config.yaml
n_layer: 9
d_model: 320
d_mlp: 1920
norm: "rmsnorm"
norm_eps: 1e-05
rope_fraction: 1.0
extras: ["capped logits"]
init_std_o: 0.0
init_std_up: 0.0267
lr_mult_qkv: 0.5
schedule: "wsd"
batch_tokens: 131072
doc_mask: true
train_tokens: 885500000
dataset: "wikipedia_en"
MLP neurons of a small language model. Each row is named by its layer, matrix (up: input weights) and neuron, and shows model dimensions 0-63. Each number is 128 + 32 x the weight over its row's rms, rounded and kept within 0 to 255.
After each neuron's rows, "fires on" lists the tokens most often at its 100 highest values on Wikipedia text that the model never trained on.

L5.up648 [ 87 133 119 132 104 104 127 137 111 224 106 115 123 118 131 126 182  67 149  96 170 140 118 142 170 127 124 118 146 110 113 164  79 130 160 119 124 156 161 166 116 153 115 144 104 139 157 147 102 124  94 108  97 110 147 146  94 126 119 172 106 157 125 101]
fires on: "-", "\n", " |", "==", " in", ";"

L5.up493 [ 61 140 173 137 150 179 118 136 120 158 111 106 192 146 124 133 163 138 163 112 161  94 129  94 121 126 153 117  92  88 123 140 102 123 145 121 169 119 104 189 112 170 124 177 146 107  98 163 119 125 161 137 130  83 131 176  73  79 170 110 182 116 100 154]
fires on: ".", "a", ").", "-", "za"

L3.up1367 [126 113 107 146 105 146 136 150 154 141  98 125 113 158  89  66  92 117 113  49 144 169 116 106 115 109 132 157  94 203 117 128 118 130 100 126  96 140 129 152 109 151 112 101 120 131  77 124 114  92 125 164 128 104 125 144 103  93  86 117  93  96 135 161]
fires on: " ", " vers", " Album", " gr", " described"

L5.up1243 [111 130 139  99  91  84  65 176 158 141 103  92 124  82 167 129  83 117 138  76 125 118  69 186 120 123 139 185 141 141 136 155  61 160  86 130 114 100  94 196 148 154 147  68 157 108 173 177 127 129  82 162 145 105 182 103 107 133 154 100 131  97 158 152]
fires on: " |", "in", "u", "lo", "i"

L5.up844 [ 93 113 110 203 108 125  88 103 148 144 129 120 116 175 119 146 135 108  84 135 103 103 149 127  80  88  53 136 105 127 116 181 144 101 192 132 161 140 137 127  86 108 120  49 180 148 165 113  77 115 145 126 123 142 191 113  36 149 130 128 109 160 160 157]
fires on: " |", "ated", " to", "ed", "w", "ased"

L5.up1328 [148 140 123 140  94 139 112 192 123 147 160 148 121 168  64 106 149 156 167  90 105 131 142 135 162 160  88 103 149 145  99 151 133  91 123 112 129 139 149  64 169 187 135 110 133 124 130 115  97 156 175 111  26  95 172 123 133 125  85  94 105 107 147 106]
fires on: " to", "1", " the"

L3.up438 [139 116 109 138 158 172 111 133 157 228 158 116 178 126 154 110 108  79 124  25  73 148 147 190 171  85 124 112 141 173 196 137 120 163  98  91 119 100 141 187 120 147 159  49 150  98 148 123 114 168 130 125 154 121 171  97 158 121 123  78 105 133  88 157]
fires on: " |", "in", " ent", ":", "\n", "\""

L5.up99 [110 109 136 161 189 125 142 161 105 166  21  75 123 110 128 119  94 137  86 104 149 123 111 170 115  62 133 117 166 105 133 125 141 183 150  75 145 163 132 136 141 181 154 131 128 110  93 140 123 179 134 145  84 138 138  88  98 104 105  68 149 117 189 170]
fires on: "2", "io", "ian"

L3.up785 [131 129  87 169 155 180 152 137  86 116 135 148  90 182  97 169 104 133 161  95 102 171 147  95 161 126 105 133 207  70 111 162 141  93 208 112  92 114 137 104 130 173  59 120 162 131 111 114 108 150 134  93 123 143 118 109  55 135 118 148 111  98 188 125]
fires on: "1", "2", "3", "4", "et", "ull"

L3.up1521 [119  83 142 172 151  93 151 152 126 136 120  89 150 163 172 131 167 119 160 123 166 153 110 152 112 143 113 150 116  90 217 121 142 127 186 102 156 208 150 145  83 127 177 154 150 128 137 152  81 180 130 102 119 101 117 133  97 111 121  84 120 128 161 143]
fires on: "1", "2", " requ", "hip", " data", " program"

L3.up1480 [ 91 154 173 122 177 141 139 166  94 140 132 108 134 147 165 193 114 120 117 102 198 146  78 119 124 175 122  93 155 125 150 141  58 132 136 126 119 135 149 167 138 117  84 113 161 100 140 177 141 106 129  62  85 110 203 120  93 106 170 135 141 114  86 159]
fires on: "-", ".", "et", "===", " phot"

L3.up1755 [120 191 102 154 156 106 127 125 164 145  77 134 110 120 118 161 182 122 152 150  95 145 104 116 125 143  78 101 149 176 122 131 158 138 159 122  94 195 121 111 185 143 159 167 139 116 122 118  90 178 141 172  89 106 110 101 126  59 139 146 101 144 157  99]
fires on: " |", "|", "ery", "iment", "@", " States"

L3.up1001 [158 125 165 159 147 127 121 114 156 143  55 112 142 123 121 149 105  96 202 148 121 137 166 125 149 100 131 100 148 119 237  88  98 182  74  47 123 157 142 111 176 135 110 162 130 145 140 129 135 115 143 134 135 143 133  85 144  94 109  68 189 122 101 221]
fires on: "2", "-", ".", "c", " ill", " c"

L3.up822 [129 120 125 125 184 137 128 106 137 130 106 124 146 122 124 108 145 162 157  75 133 139 124 129 178 115 136 103 155 130 167 125 141 196 135 122 119 137 170 159 132 160  89 100 148  84 119 110 100 156 130 145 113 110 124 128 154 135 171  85  80 175 154 215]
fires on: "2", "3", "4", "5", "ens"

L5.up980 [134 117 106 128 185 115 176 116 156 131 116 129 146 164 104 125 164 138 161 116  79 110  87 109 143  96  85 132 133 120  97 137 105 146 165 121 106 161 108 157 128 135 114 131 214 143 202 124  80  81 140 129  75 142 167 131 118 139 106 152  92 122 140  94]
fires on: "\n", "0", ",", " |"

L5.up8 [ 47  96 138 158 137 111 108 140 111 121 118 181  87 159 117  96 140  73 112 124 120 114 172 124 111 126 119 146 154  67 110 106 115  93 172  86 122  92 149  78 136 171 165 162 153 139 142 159 105 142 171 129  58 156 172 119 116 140 136 120  89 169 118 134]
fires on: ",", " with", "es", " the", "D", " p"

L5.up1128 [130 153 101 188 153 103  85  99 118 176  86 131  94 133 126 173 195 143 117 120 138 132 117  94 138 164 104 140 137  73 105 188 153 151 188 116 103 158 110 153 124 173 128 115 173 129 148 136  84 129 150 140  89 109 148 143  72 110  93 133 130 135 174  75]
fires on: " |", ";"